config.toml
d_model = 384
head_dim = 64
norm_place = "pre"
norm_eps = 1e-06
rope_base = 15900.0
qk_norm = false
tie_embeddings = true
init = "normal"
init_std_o = 0.0207
optimizer = "muon_variant"
weight_decay = 0.0
schedule = "wsd"
doc_mask = true
steps = 8980
MLP neurons of a small language model. Each row is named by its layer, matrix (up: input weights) and neuron, and shows model dimensions 16-111. Each number is 500 + 25 x the weight over its row's rms, rounded and kept within 0 to 999. Numbers have three digits each.
After each neuron's rows, "fires after" lists the tokens most often just before its 100 highest values on Wikipedia text that the model never trained on; "fires on" lists the tokens most often at its 100 highest values on Wikipedia text that the model never trained on.

L8.up1212:531510505455484493540565473508546506463478464470472486488504508497558512524487519528506514513491478465505497461479512512479460481500525455495484455521466559495495520515509500487503495539455482519491460525458514499498508480509538532511504552456527499544490535517511531508512512505499525509
fires after: "dis", "v", "u", "inv", "V"
fires on: "in", "j", "ab", "r"

L7.up630:519523535473521505499519516483521537470483538490449495508501508482470488511462481465507498527439506485527488476493552503498484519492478514508468538498499524478506488527524479520523427505499457481543475548523483526536495521506500503488472511481492526471449527491570507542506496476463525479
fires after: "==", "Histor", "and ", "ograph", "== "
fires on: "y", "to ", "L", "m", "life ", "ly "

L7.up1261:529484473478453515528494485523449521492482543503565535484476532563513457486495468532518514523517510518514495521488472510496535516467499534515463546510520513505506540528474552445531488538470504472541501486495510495554472452509462488509479513480481486514461457511485490491523487483510478457
fires after: "p", "i", "R", "pro"
fires on: ". ", ".", "t", "en", "., "

L8.up1305:517516497526474480512438507466509497482538509519485536473503544569473494489495467479525513517508479515470508486492496528506509475522467502492534490504508494536529535540496501499519498462509456544523526462460502484498529493521454513470490519532521525542508437548527509530507471506505439558
fires after: "18", "16", "17", "14", "m", "15"
fires on: "1", "4", "0", "2", "3", "6"

L13.up527:505497537480537509507536508473478486484468479455494498522517492519497523530502515513520503518515520516483521477516542477528432507489539507513520535469461482503484507497450529489468456495493447517483470499515492505451532483507507496475479522480518527479521501479504508526552493515472468478
fires after: ".", ",", "| ", ":", "0"
fires on: "4", "7", "6", "3", "9", "0"

L13.up1442:467460510447562521515539496544467481483496459460521513535566493536529535522496492528473477509528477487519467499515503491504469481536515486525478513535460522521503467483506460523513506482498519443486512479509500502459524472454552515490497496514519479480503524512484513497500482476471487471
fires after: ".", ":", "8", "0"
fires on: "4", "5", "6", "3", "7", "an"

L8.up1449:498512497536541487482489488535481472515463508471508480527478487492473505546495506532538479539473510511489497508495478480522516529530464505529546507500509519498509508487536515501499497482459468470508494483511484483522546464497509467467487482506540481569474480467469479524508524498501494499
fires after: "re", "str", "c", "li", "iti", "ac"
fires on: "a", "am", "at", "ill", "um", "view"

L7.up846:487538513468489477516507460466488520495488512537491505511466516534512467529531521496504501452449496490490489480475476523518517529524519491515516487508451495488524486452484501540512459499499521532560482494471514582511477487494525452476477581487487468523454507473509474545480512516491493470
fires after: "0 ", "1 ", "rem", "iti", "w", "L"
fires on: "| ", "ained ", "ro", "ally ", "y"

L8.up897:524475498541511496442483488470484496474525513430465520521458462507524472512552564520483532528482452502489506525464462530511510525472503523445518513491494458533505523492493509511521496485477516528495555451456503538466491519516498517481549507490471549498533515481487501543515535462474535501
fires after: "200", "201", "pl", "coll", "196"
fires on: "3", "0", "1", "2", "ec", "ed "

L14.up1295:526539496509497472491502500486488529488505514522502488470521542505462535537495512498526471466534490496460483496525491521465504476506473484558492529528543501482507467503492496498506472446480507493496475515500510503559494502493498488510527503484519447522496472507520488498462542511491523554
fires after: "1 ", "0 ", "2 ", "ers ", "L", "3 "
fires on: "| ", "L", "(", "ul", "a "

L8.up1218:533480515494483484497460490481494527487475487507502507470511501467517475526475542479495513449495470531416519488480479502490487486510458483470507465472497537507544495503523526509469525494505511481468498491508482544483466509490477524515478528542456493494469488532563498514513511465483514507
fires after: "\n\n", "par", "ack"
fires on: "==", "ar", "== ", "gr"

L7.up637:485480506505477462527499474498541513555496501510517520498455497513523521495481443475476517501520497526445517518488481502491520467477441496471499465476479522486537494516493453463462519546475518475513451491532525487491509481528528554458481478514493476528483450511505501450491449495504504464
fires after: "\" ", " ", "on ", "ated ", "5 ", "end "
fires on: "|", "of ", "\n", ")"

L8.up396:514527495525494489491480484442486497516496458540522464485456524513464479485476487472496496481508518505498467483501525471451471485508501495458486482490496465537503465507496553533506538478479494524532498528523532522510506491454476511479456536511507472518531498513522504507516487482478543536
fires after: " ", "\" ", "The "
fires on: "|", "it ", "film "

L8.up827:510519511506488539496469521514489519483491472537444500474515488504464504500505503492510460439490502494496500489517498494479501464484542519524469525488499489505522464548483499478523491520547508496530499527585518482555449477482507502486526483458509510455481495465487521528471465511489534488
fires after: "the ", "w", "P", "p", "c", "pr"
fires on: "ell", "ac", "V", ". ", ".", "time"

L7.up1220:481503494469480481469464521483506469538467508547500514517495521497499499507578514477485508559492515489501455460496505481548503533515516508518491487490536496522484518482499522439528503456484456483508524498547476491513469524465534507501510495492467492502490485447535504519518470469523508498
fires after: "|", "D", "w", "\" ", "2"
fires on: "\n", "\" ", "eb", "ist", ") ", "– "